From a checkpoint of a small transformer trained on Wikipedia.
Size: 9 layers, MLP 2816 tanh GELU.
MLP neurons of a small language model. Each row is named by its layer, matrix (up: input weights) and neuron, and shows model dimensions 565-628. Each number is 128 + 24 x the weight over its row's rms, rounded and kept within 0 to 255.
A block is one neuron, or neurons of one layer that tend to fire together. After each block is what it responds to, as a language model described it from the Wikipedia text at the highest values.

L6.up1009 [154 120  65 135 129 112  98  95 109  99 140 114 101 127 131 154 111  92 137 142 126 155 110 120 100 151 152 116 119 152 126 147 113 132  91 138 143 122 101 122 111 109 111 138 134 168 104 121 138 106 190 157 131 158 100 107 131  99 128 122  77 131 110 134]
Before a place name. Fires on the token just before a place name is expected: prepositions (in, to, of, against), table pipes opening a region or venue column, and words like South.

L2.up62 [112 142 147 132 162 128 104 111 121 149 145 124 139  94 146 130 133 101  98 143 121  93 150 125 147 141 167 125 101 129  95  85 131 106 122 121 143  92 172  93 133 153 106 135 129 109 126 127 138 115 143 112 130 120 126 157 146 100 120 156 122  87 155 146]
L2.up565 [119 143 199  96 142 109  88 117  93 131 122 149 102 174 110 141 109 117 159 138 146  95 174 122 113 122 120 123 133  86 123  91 150 147  92 150 101 159 169 105 131 135  98 120 133  76 155  89 130 180 138 175 114 159 128 118 166 112 123 183 137  92 114 142]
L2.up1159 [118 135 123  90 104 171 151 104 132 179 104 129  93 110 138 103 131 125 138 136 133 153 131 117 131 102 160 172 148 121 147  93 127 101 175 115  94 133 133 118 167  95 127 146 104 148  66  95 147  91 139 127 115 110 102 105 125  99 136 110 125 115 115 133]
L2.up1422 [175 147 109 117 121 117  69 102 103 106 135 108 171 144 143 112 150 102 104 124 154 110 128 159 160 133 117 119 114 117 138 124 103 120 139 129 126 119 154  86 175 105 141 101 134  96 120 169 149 154 154  91  92 157 131 123 151 130  64 125 100 100 129  87]
L2.up1812 [143 114 194 102 170 148 126 147 126 105 119 113 122 110 133 116 105 131 106 141 126 133 142 129 151 157 111 151 118 101 124 134 153 114 156 133 136 132 101 138 121 160 119 132 149 123 117 121 104 115 143 124 129 139 143 157 181 111 141 125 132  90 131 127]
L2.up1867 [178  96 103 111 134 117 181 148 143 111 164 136 135 129 139 102 124 112 102  91 143 124 181 166 138 120 131  89  71 157 121 143 112 143 164 109 156 118 120 167 149 118  90 131 131 169 104 155 117  98  90 125 133 122 101 125 154 109 105 167 137 126  84 135]
L2.up2274 [120 121 115  83 153 119 142 128 130 148 122 154 129  74  97 121 160 111  95 149 131 154 174 128 104 138 130 103 134 143 101 135 148 129 150 110 114 120 107 132 149 110 139 124 110  85 110 128 161 133  70  92  99 138 136 139 128 105 119 143 149 147 151 109]
L2.up2568 [119  75 121 123 168 159 130 102 108 111 145 109 161 116 149  98 119 117 112 112 138 124 128 154 169 158 139 114  77 110 102 103  95 126 109 105 126 134 147 114 157  96  96 161 158 123 103 125 124 154 130 143 132 163  95 143 107 150 116 144 111 116 166 162]
Pre-verb "to" and modals. Infinitive "to" and modal auxiliaries right before a bare verb, after believed, intended, trying, allowing, e.g. believed to have, could raise, might have.

L5.up885 [104 126 101 146 147 115 160 158 145 108 132  95 130 116 140 136 140 111 104  96 124 155 135 100 137 153 133 170  82 160  87 137 123 126 154 141 134 121 121 144 163 102 144 117  79 133 113 173 138 106 185 126 139 106 130 111 119 131  98  75 129 150 163 117]
L5.up937 [139 104 112 153 148 105  74 165 130 133  86 130 180 148 145 132 151 137  70  88 113 167 139 125  82 113 130 143 143  96 122 152 170 128 139 162 121 117 165 129 119 142 133 132 165 116 103 153 112 138 134  83 121 130 111 139 112 107 130 104 143 139 134 139]
L5.up1445 [ 89 123 159 147 123 163 135  86 126 136 162 140 140 135 157 152 173  73 177 115 122 110 112 195 143 101 115 156 111 103 161 169 108 134 116 101 131 135 176 111 133 118 162 120 151 149 107 144 109 153  81 125 128 142 135 123 110 141 116 147 131 151 149 125]
L5.up1624 [150 113  92 145 149 120 187 138  98 112 123  95 138 115  91 124 125 129 116 119 123 135 110 137 194 173  99  88 157 143 139 129 150 125 124 137 131 132 127 166 128 122  96 154 140 134 123 114 148 139 151 147  78 108 116 162 129 149 139 110 126 113 138 129]
L5.up1760 [107 121 103 131 122 114  93 119 159 114 157 128 131 143 111 167 130 182  94 118 119 135 122 187 125 125 145 110 147 150 170 128 146 131 126 144 149 152 121 118 134 144 118 156 104 122 141  93 147 132 105 148 146  77 168 126 170 132 131  96 113 155 128  83]
L5.up1792 [100 104 138 164 118 124  93 156 162 140 119 106 140 183 121 104 144 134  74  75 170 106 125  93 109  99 126 111 127 111 121 138 162 166 139 131 115 104 123 118 108 140  85 163 107 116 131 125 161 123 128 130 149 131 150 110 115 120 202 112 141 140 194 112]
L5.up2347 [117 142  84 139 118 117 144 139  90  98 186 140 135 117 117 117 155 118 153 148 100 145 134 123 105 109 139 120 105 102 112 111 136 117 104  92  95 121 115 176 111  95 142 148 151 138 165 130 134 171 110 103 141  79 139 129 101  86  97 143  85 119 135 177]
L5.up2617 [135 131 119 137 165 115 125 132 116  94 104 104 144 104  72 138 145 125 113 128 122 116 147 146 145 155 120 101 153 165 129 148 140 123  99 112 130 120  97 105 127 127 140 151 156 114 154 139 154 127 139 152 106 124 127 165 142 117 140 149 148 127 133 107]
Role verbs, MMA table rows. Pipe symbols starting rows in MMA fight record tables, plus predicate words stating a subject's role or activity, such as serves, played a central role, finished.

L2.up135 [109 144 129  91 117 180  89  99 110 158 154 151 129  91 158  80 138 127 138 158 100  80 148 111  94  99 140 128 149  99 114 111 113 127  98 138  91 123 139 147 121  80 158 125 133 108 179 116 132 123 125 107 148 135 129 108  90 109 152 149 115  91 125 118]
L2.up253 [104 150 118 132 134 153 110 143 143 182 140 143 125 111 169 134 168  84 120 137 133 124 134 167 122 137 200 125 107 130 152  81 122 147 154 118  80  91 147 175 128 138 107 144 134 113 146 176 102 101 161 110 122 190 119 143 168 129 120 138 100  84  94  91]
L2.up479 [122 116 119 116  86 135 125 126 103 132 117 111 122 150 112 182 169 113 135 128  91 135 119 113 145 160 139 145  93 137 150 131 117 141 155 142 157 130 191 148 128 129  84  97 141 146 139 150  99 138  69 139 120 119 101 147 131 112 183 145 134 125 124 138]
L2.up784 [ 84 102 152 170 127 133 116 106 156 139 140  94 127  69 137  89 121  94 130 125 135 135 117 119 104  75 111 145 108 122 156 194 168 113 128 135 144 126 119  94 116 161  92 121 157 121 148 117 162 133 137 131  78 117 148  91 105 169 179 160 109 121 143 125]
L2.up1305 [152 110  61 126 140 133 118 147 143 118 151 167 121 105 184 104 138 122 133 116 165 132 108  99 172  95 125 135 111 129 123 131  86 113 123 126  96 121 135  79 127  66 127 127  95 144 140 123 116 139 113  92 141 148 128 140 136 130  91 171 114  98 165 111]
L2.up2021 [105 148 134 147 133  88  99 117 113 139 130 158 148 124  76  98 136 123 106 127 145 106 106 166  98 153 160 123 103 107 168 160 112 108 120 170 153  88  86 150 126 173 107 161 113 149 146 125 109 113  71 149 114 110 147 128 159 123 141 155 174 174 167 143]
L2.up2067 [117 142 154 143 138  90 139 106 121 103 114 183 130  87 104  91 131 151 126  94 148 146 167 124 105 132 103 162 126  53  93 129 138 104 121 161 125 127 136 143 104 146  68 119 157 162 150 148 119 149 118 118 160 149 114  98 113  96 139 141 123 149 138 141]
L2.up2361 [106  99 112 149 154 150 161  95 120 133 160 109 148 111 159 108 153 113 157 108 113 166 121  89  80 147 162  64 145 119 122 122 143 134 146 112 119 136 163 172 117  86  96 133 121  83 126 113 104 148 118 103 130 133 109 137 132  95  91 156  91 122 149 112]
Preposition "with" after nouns. The word "with" following a noun or clause, adding an attribute or accompaniment (countries with, people with disabilities, 1924 with a .967); weakly, sports team/league nouns (club, League, Tigers).

L5.up345 [170 153 157  84 140  98 114 164 129 114 137 111 116  53  95 124 124 137 145 125  90 106 162 106  99 139 209 177 143 102 115 175  77 134  91 123 149 151 133 161 120 166  87 142 123 160 123 133  99 119 118  93 175 112 117 123 121 131  87 147  90 116 106 129]
L5.up455 [137 115 144 138 137 142  95 149 133 114 116 165 154 117 122 130 148 156 137 105 136 116 109 105 100 133 170 133  93 105 110 118  74 102 123 101 139  87  89 124 115 123  80 140 127 121 105 136 112 147 167 127 140 115  88 110  84 143 177 119 136 159 102 128]
L5.up1118 [142 115 115  85 144  87 149 138 129 163 111 129 117  91 135 151 118 162 133 170 157 145 138 103 130 136  99  81 136 115 179 159  78 128 111 122 165  97 143 159 117 142  71 153 144  99 128 167 117 134 113 130 146 146  83 133 141  94 160 126 128 153 116 101]
L5.up2209 [ 96 117 140 101 116 156 158 128 117 144 113 131 121 135  96 106 153 119 118 142 100 201 105 124 116 157 144 143 155 145 132 105 173 133  58 157 183 132 153 135 166 172 125 117 142 170 126 118 133 141 179 149 163 105  99 116 189 126 120 181 126 136 137 112]
L5.up2256 [162 127 112 135 113  79 112 109 119 119 139 149 139 134 138 102 108 127 148 177 138 120 150 179 149 125 116 143 122 166 117 141 130 113 110 179 166 124 115 128 124 180 131 138 142 114  96 146 114 112 119 153 144 107  93 152  80 161 140 138 138 117 117  97]
L5.up2613 [139 111  97 160 120 132 154 126 133 127 165 147 117 113 125 129  76 134 148 106 141 184  81 136 155 126 114 148 110 109 125 109 121 116 116 136 130 123 135  94 170 116 113 134  98 147 136 117 129 132 142  82 159 118 122 168  69 136  94  66 131 154 121 114]
L5.up2739 [143 183 108 171 139 100 110  91 137 175 100 135 172 164  96 148 115 147 124 170 115 186 182 119 120 174 155 146 104 149 111 136 139 120  91 117 153 132 115 127 136  83 121 113 116 133 115 143 146 124 134 143 149 103 106 116 106  75  82 130 146 179 156 157]
L5.up2764 [136 121 133 187 157 107 159  93 101  90 199 130  88 102 112 122 124 111 111 140  63 151 108 162  73 123 165 115 109 101 132 145 111  80 121 132 139  99 109 166 140 118 164 138 143 123 144 144 130 113  85 159 124 153  48 122 104 133 136 147 155 121 114 128]
Before organization names. Function words and slots right before a proper organization or entity name, e.g. the in "member of the Federal Reserve", by in "published by Namco", table cells before a label.

L6.up668 [156 109 136  89 115  90 139 164 150 153 107  84 119 133  99 134 103  97 123 124  99 155 107 158 121 104 125 117 115 117 144 109 154 134 145 135  98 128  91 120 130 172 137 142 157 119 124 103 143 137 128 143  86 175 107 112 150 137 113 116 159 116 140 149]
Where or how time was spent. Verbs and time nouns in biographies that lead into a place, role or duration, e.g. resides, served, spending the season, four years.

L2.up108 [124 157  97 132 143 127 102 154 160 153 131 116  83 151 123  66 123 138 152 133 139  90 171 116 157 146 152 131  95 141 107 158  82 102 111 131 150 107 159  91 122  90 149  91 111 119 127 121 181 119 154 112 126 146 156 103 153 143 158 150 151 172 115 127]
L2.up226 [ 98 106 131 140 142 116  83 145 205 137 128 148  98 102 132 110 128 163 122 150 140 144 147 102 100 170 140  89 147  81 102 165 120 103 122 165 164 124 136 154 147 141  67 107 127 136  82 171 157 144  91 164 148 176 133  92 147 157  95 107 132 143 169 153]
L2.up672 [123 128 151 123 140 147 125 162 160 136 160 155  99 162 171 143 118 147 141 124 100  77 129 182 111 154  98 104  70 101 126 104 142 145 110 128 154 136 164 192 139 103 125 115 124 132 134 109 113 151 143 169  90 124 172 114 134 142 143 185 164 179 107 147]
L2.up993 [134 172 132 144  97 150 115 129 142 108 146 106 119 161 122  88 102  71 151 149 132 138 114  80 157 120 125 117 138 161 108 126 126 185 129 121 144 143 124 138  93 116  98 112 144  89 137 111 151 106 144 110 104 127 169 155 106  93  85 109 136 136 124 171]
L2.up1694 [112 154 105 174 129 127 127  51 136 166 161 197 108 124 114 168 163 150 127 120 127  95 135 106 145 139 126 134 147 112 115 135 119 113 164 130 131 130 172 143 130 154 131 129 143 155 136 119 122 142 162 137 120 144 138 166 139 135 144 166 122 122  92 141]
L2.up1852 [ 97 129 106 117 130 121 136 139 118 146 139 134  83 117 113 134 125 104 122 141 119  74 116  87 129 157 106 105 131 114 140 175  97 123  80 175 107 143 145 157 125 105 142 111 159  93 135 144 125 124 159 164 151 133 153 100  92  96 151 138 138 121 117 105]
L2.up1884 [112 112 113 143  83  92 118 108 176  86 141 131  94 113 144  97 151 137 160 126 171 103 138 106  95 144 115 123 132 130 124 122 143 115 145 114 165 126 148  81 119 101 132 130 148  89 130 143 141 133 143 140 115 149 160 170 111 156 125 118 153 122 155 181]
L2.up2702 [123 120  76 123  84  91 160 111 149 117 144 105 102 120 162 128 116 154 123 120 134 112 151 125 115 165  86 131 135 112 136 133 116 116 195 136 111 143 109 139 104 129 126 177 144 117  94 157 117 133 190 142 156 133 117 106 136 137 177 133 150 151 120 135]
"Of" in proper names. The word "of" inside capitalized proper names following a head noun, such as University of, Republic of, Order of the Lion of, and in titles.

L5.up290 [164 199 162 140 123 141  90 108  67 112 128 133 169 125 134 110 118  86 130 108 128  92 108 150 159  81 112  96 122 176 169 133  91 158 104 150 113 144 191 138 139 154  75 194 140 118 136  84 123 178 132 103  89 118 117 112 132 118 158 163 118 105 125 142]
L5.up661 [146  87 102 151 107 106 138 146  93 144 131  98 157 117 116 145 126 123 161 120  88 121 136 127 126 116 114 145 152 144 156 171 119 134  90 156 145 124 115 156 126 117 128 141 174 136 142 153 123 144 139 137  87 167 127 148 125 112 128 122 131 119 101 155]
L5.up675 [116 172 128 115 114 136 110  99 113 126 118 104  99 130  84 168 118 120 158 137 122 104 159 166 135 156 153  85  98 188 135 178 134 144 101 141 144 127 151 179 107 118 117 115 115 160  46 119 152 102 160 140 110  83 130 117 155 106 128 166  89 147  80 133]
L5.up704 [151 144 135 120 137 120 162 147 143  83 167 125 112 104 100 147 124 144 171 125 109 128 140 152 109 111 118 117 102 127 152 129 163 118  78 151 171 145 138 138 122 148 132 119 121 149 149 142 108 117 104 188 136 128  74 106 141  89 112 124 115 135 146 154]
L5.up1568 [147  98 114 169 124 131  82 137  69 135 146 144 173 111 103 148 138  85 132 105 114 158 146 152 131 136 121 121 104 125 167 115 120 114 144 121 113  92 146 111 116  92 143 148 137 171  78 116  85  86 151 161 105 136 121 115  90 137 110 134 111 109  83 142]
L5.up2104 [142 100  88 139 130  88  92  83 133 128 127 114 102 132 138 101 131 125 106 171 141 112 133 118 123 117 122  92 128 109 122 163 147  95 116 139 140 130 105 131 101 124 165 150 135 144 112 145  95  67 161 132 115 103 127 101 126 129 129 145 102 147 152 175]
L5.up2247 [110 114 116  97 132 106 184 142 125 123  90  87 157  99 150 164  81 118  95  93 115 112 169 123 153 118 135 141 126 162 179  95 104 135  98 120 167 118 133 136 103 132 130 129 159 100 129  92 115 147  73 112 142 148 126 142 139  86 116  86 116 144 128 132]
L5.up2700 [113 119 134 128 147 102 137  85 141  95 126 126  92 130 103 152 113  91 136 137 112  98 131 133 162 127  90 113 126 110 101 137  95 110 127 114 166 133 155  95 114 150 153 132 128 172 122 158 138  76 107 149 120 132 156  91 134 120 130 128  80 180  82 139]
Next token is a place name. Function words, table pipes and name-starting words right before a country, state or region name, as in Republic of, ambassador to, "| South" Korea.

L6.up2057 [ 99 133 146 137 118 171 111 176 123 101  92  94 125 120  91 135 134 177 115 129 125  88 108 144 132 127 131 155 145 142 159 144 147  93 139 139  75 142 110 113 141 179 136 148 125 117 176 161  94 115 125 130 120 139  80 121 145 128 116 165 118 131 120 141]
Clause-ending comma. Commas, often fused to the last piece of a noun, that close a clause mid-sentence before and, which, while or but, e.g. "parade," "atrium," "Forrest,".

L6.up1950 [101  86 141  92 139 154 100 138 145 110  98 143 147  94 142 128 147 132 108 137  98 143 124 142 124 113 159 132 116 160 150 131 139 125 186 111 133 126 165 106 133 139  84 145 136 170 124 116 147 120 133 105 136 125 113 110 152 139 143 136 197 132 165 100]
Infinitive marker before verbs. The word to, and modals like would, can, will, placed just before a verb, marking purpose or intent: in order to, used to hire, would become.

L5.up790 [132 145 125 129  92 165 102 150 166 105 112 107 127 144 110 144 152 133 118 152  64 130 123  98 154  86 148 158 130 122 164  97 153  86 117 186 109 184 115 144 150 137 129 125 113 122 125 144  98 182 159 141 125 125 155 141 129 109  91 114 128 100 148 141]
L5.up1120 [122 124 151 125 132 165 132  81 133 141 154 115 125 108 161 100  87 163 129 118  73 106  83 119 107 142 107 139 102 135 133 135  85 134 130 103 159 136 131 135 157 137 118 148 108  84 124 156  98 160 157 115 100 179 112 136 184 145 101 102 113  97 125 134]
L5.up1155 [116 114 126 148 124 142 120 129 152 131 119 111 155 152  82 103 100 107 162  99 116 126  88 114 121 121  82 118  80 158 138 171 112 143 170 138 103 145 152 106 115 118 117 132  75 171 145 109  85 114 138 138  92 118 169 132 120 136 128  93  89 121  71 101]
L5.up1171 [162 137 157 127 133 145 142 121 160  70 115 118 114 171  93 141 136 122 118 134 126 147 122  92 123 122 102 166 117 150 117 122 138  76 125 152 132 136 106 153 123 124  98 112 132 138 134 145 152 146 154 125 128  92 167 153 117 101 115 114 146 140 141 127]
L5.up1473 [123 126 135  76 148 140  98 157 135 122 116 142 106 147 129 101 129 124 102  91 167 172 178  94 114 119 169  88 105 125 139 103 125 144 123  89 124 135  83 113 138 153 126 144 120 119 135  98 143 127 137  90 111 122 175 130 107 135 146  83 109 150 145  95]
L5.up1746 [130  99 142 163 125 136 155 145 140 108 123 119 123 166 100 151 101 130 166 148 109 126 150 138 111 152 112 166 134 131 100 127 117 105 162 150 122 138 158 125 131 185 137 144 127 179 154 185 159 109 134 119 134 145 160 138 107 112 162 106 104 165  83 161]
L5.up2427 [162 142 124 109 155 133 175 134 138 114 118 115 167 103 144 124 126 120 136 129 115 116  80 174 104 101 162 115  97 102 130 131 119  45 140 144 172  92 117 109 128 133  95 128 148  81 131 111 131 138 156 154 112 107 106 123 148 134 142 135 162 139 170 154]
L5.up2803 [111 119 155 141 184 103 148 110 141 139 131 158 140 118  80 126  90 164 106 122 120 103 141 103 179 161 102 151 148 152 135 146 126 161 173 144  96 126 127 153 144 147 116 148 121 130 139 130 141 159 139 163  87 141 109 110  97 130 142 131 132 168 132 144]
Table header separators. Column separators (|, ;) in header rows of sports career-statistics tables after competition names, plus main verbs in narrative prose (destroy, refused, discover).

L2.up42 [ 88 152 139 129 111 118  79  81 132 128 140 139 105 108 167 131 120 162 133 113 140 103 139 100 130 131 166 127 169 126 167 126 136 129 104 108 154 115  95  96 116 114 145 124 169  99 168 119 143 127 145 145 109 119 162 147 116  65 133 128 101 124 122  92]
L2.up64 [148 109 100 175 159 135 138 119  91 128 135 140 153 204 118 149 145 111 148 145 105  98 120  82  95 139  91 113 133 137 125 131 138 115 138 118 160 120 136 102 134 133 173 128  94 107 108 126 137 158 146 170 110 120 159 144 130 132 145 147 129 145 120 176]
L2.up1055 [173 121 110 120 121 125  97 141 126 148  78  94 100 104 136 138 136 138  82 143 149 121  87 132 167 113 138 174 127 161 127  93 160 122 140 112 121  68 126 167 145  73 183 114 126 113 136 125  93 120  98 113 176 113 109 128 111 163 111 120 112 121 174 136]
L2.up1316 [115 117 128 128 127 134 147 118 108 101 120 106 129  95 105 196 127 176 187 119  93 145 100 101 112 132 121  94 143 161 146  90 172 156 126  87 140 142 142  89 133 134 150 149 134 129 137 126 156 169 113 180 111 120 112 133 150 115 121 110 116 173 161 174]
L2.up1374 [119  93 126 136 148 132 168  85 141 144 120 141  98 142 119 148 102 139 110 132 132 108 150  88 107 144 175 159 130 104 125 120  95 107 152 155 186 136 116 108 112 128 125 129 130 104 138 144 113 105 163 150 127 127 173 152 131 139  91 103 113 108 129 163]
L2.up1632 [117  79 113 125 127 132 137 117 101 110 102 138 122 169 148 147 127 114 152 103  86 110 154 160 105 148 138 103 177 147 162 107 125 114 148  75 126 138 123 129 128 117 168 130 128 118  81 145 105 112 144 121 114 115 147 159 136 151 110 120 133 182 118 141]
L2.up2227 [150 104 142 126 112  98 141 151 130 159 148 151 153 129 106 154 123 166 101 156 124 142 112 143 101 118 167 122 171 150 148 140 113  82 145 114 143 130 118 152 102 141 118 169 131  92  89  94  93 117 110 147 108 150 136 131 172 163  79 122 150 145 132 116]
L2.up2495 [109 165 174 152 135 142 120 125 105 132 135 139 102 138  88 126 151 138 107 115 139 114 124 147 149 144 150  93 142 126 161  86 111  94 126 120 144  99 135 142 142 135  92 103 113 137  94 115 101 132 162 123 128 100 129 158  96 121 114 117 149 119 100 136]
Table header row end. The closing pipe at the end of a wiki table's header row, just before the line break, in tables like career stats (Apps | Goals), election results (Votes | % | ±%), and discographies.

L2.up152 [147 110  88  93 123 109 108 159  84 103 148 134 110 145 124 161 176 131  95 163 146 143 133 183 122 131 168 125 136 142 148 100  99 141 158 128 112 139 119 116 124 113 135 143 149 135 108  58 113 140 114  91  95 130 110 195 111 123 112 147 149 172 131 134]
L2.up1156 [123 155 142 145 162 129 136 155 117 131  99 155  63 132 127 176 170 172 149 142 135 110 137 153 124 106 149 131  83 111 138 124 137 108 133 146 131 151 177  93 116 160 131 147 121 129  93 148 152 136 108 151 141 115 108 150 160 131 112 150 129 108 181 103]
L2.up1230 [104 150 130 126 122 143  86 140  97 115 139  92 109 158 111 139 186 161 160 173 137 108  98 116 152 123 121 156 138 116 116 120  98 119 124  91 158 151 165 152 116 121 123 173 114 100  89 128 100 140 115 142 114 125 126 118 153 115 116 124 139  93 184 113]
L2.up1265 [ 92 113  77 128 103 201 126 129  96 126  91 138 124 123 120 143 167 117 130  97 133 123 110 104 102 158 121 103  96 117  95 105 133 145 135 145  97 140 113 144 128 122 117 145 166  82 120 118 113 111 125 154 149 132 144 152 105 114 142 110 153 113 145 111]
L2.up1771 [123  79 149 161 134 172 192 132 103 170 150  91 144 163 146 136 122 119 144 128 112 149 124 112 108 170 145  93 131 143 153 143  82 121  80 102 115 123 122 137 112 167 155 114 133 112 111 127 155 105 162 139 126 163 140 113 151 118 113 127 129  93 168  95]
L2.up1977 [122 112 150 114 147 132 156  85 121 131 181 133 134 133 117 106 160 118 105 163  71 113 141 116 145 115 156 154 124 132 147 137 118 131 146 165 122 166 161  97 176 131 146 122 133 121 145 155 125 130 131 126 125  93 117 154 134 114 116 145 147  88 119 149]
L2.up2291 [100 155 162 129 122 124 116  92  72 136 172 142 110 130 163 121 168 138 135 113 146 152 136  68 101 156 144 136  94 137 138  88 129 134 119 102 135 116 114 144 135 160 119 150 133 138 130 138 123 154 132 144 189 104 128 133 145 122 105 147 110  90 178 131]
L2.up2801 [117 119 146 129  95 104  74 144 110 138 184 112 118 135 110 112 127 155 135 120 139  62 117 132 143 116 137 122 114 115 140 120  90 117 112 182 114  98 152 175  98 131 105 137 106 143  99 124 114 130 153 167 156 117 109 114  70 114 118 171 139  99 127 130]
Main verb after subject. The finite verb or auxiliary right after a sentence's subject (pronoun or name) in narrative prose, such as had, was, ran, returned.

L5.up196 [ 87 108 142 138 166 138  96 106 102 133 119 176 123 138 137 122 153 113 112 146 144 148 110 152  95 142 119 115 150 125 136 160 110 107  95 127 116  78 125 121 135 139 147 144 144 124 161 123 174 118 168 109 139 127 112 107 165 156 148 133 132 124 158 117]
L5.up531 [112 111 131 139 159 147 130 145 132 119 129 113 132 119  77 112 160 133 132 140 105 112 134 125 139 122 164 177 119 164 137 115 154 134 143 125 142 142 153 179 186 100  95 108 149  98 142 121 119 124 124  98 100 133 107 132 144 161 128 128 110 102 162 132]
L5.up655 [110 127 159 149 133 147 153 168 120 118 167 126 111 150  90 116 135 177 125 125 145 100 138 143  68 113 141 148 115 143 119 113 116 105  67 126 116 100 135 140 105 111 179 136 164  94 109 159 109 131 115 106 132 106  83 126 126 155 144 101 113 127 143  69]
L5.up908 [129 153 144 149 144 127 175 110 158 159 177 107 159 173 170 117 132 153 144  84 138 119 134 108 172  92 167 117 143 130 127 140 151 144 138 118 149 112 125 113 124  88 118 155 126 172 154 126 156  71 128 140 144  98 157 117 128 140  82  97 111 131 135 121]
L5.up1265 [129 104 161 169 130 146 152 109 143 157 139 190 139 151  99  77 137 162 153 128 159  85 120 116 109 146 125 164 163 140 139 112  88 121 126 110 112 110 130 119 138 111 138 111 124 117  94 128 145 108  85  90 161  86 110 139 133 127 155 142 133 166 111 130]
L5.up1855 [138 116 172  96 147 166 144 112  91  84 137 129 125  96  92  92 144 155 163 140 145 105 103 151  96 116 116 157 119 173 150 118 175 141 114 112  96 143 186 102 155 127  77 193 155 158 115 115 122  93 101 105 117 145  96 113 166 139 137 151 104 150 120 126]
L5.up2169 [143 139 155 143 112 159 143 107 144 163 151 113  88 119 137  68 133 161  86 131 145  90  93 137 156 133 128 170 176 116 138 129 147 119 150 153 130 121 133 126 125 123  75 122 153 122 119 136  93 164 110 130  90 135 106 102 136  94 144 137 122 116 144 119]
L5.up2224 [157 117 123 137  91 111 124 130 117 132 140 150 116 157 133  88 118 115 126 134 133 123  85 160 104 134 170 126 110 166 118 115  96 123 153 164 139  95 157 121 150 151 139 125 124 113 155  89 124 130 118 134 124 168 115  98 125 137 145  85 123 101 117 141]
Verb-infinitive slot. Words right before a bare verb, mostly infinitive to after purpose or intent phrases (in order to, attempting to, wanting to), also modals and not.

L6.up1968 [149 149 107 199 116  94 120 172  93 143 130 133 130 167 122 151 125 138  94 160 117 122 121 105 120 123 148 120 118 146 114 135 130 148 104  97 178 102 121 127 153 171 148 120 144 107 102 120 147 148 141 115 170 134  63 115 141 144 151 126 105 152 106 123]
Before organization names. Fires on the token just before an upcoming proper name, mainly party or organization names: blank color cells in election tables (| | Labour) and words like of, by, club, New.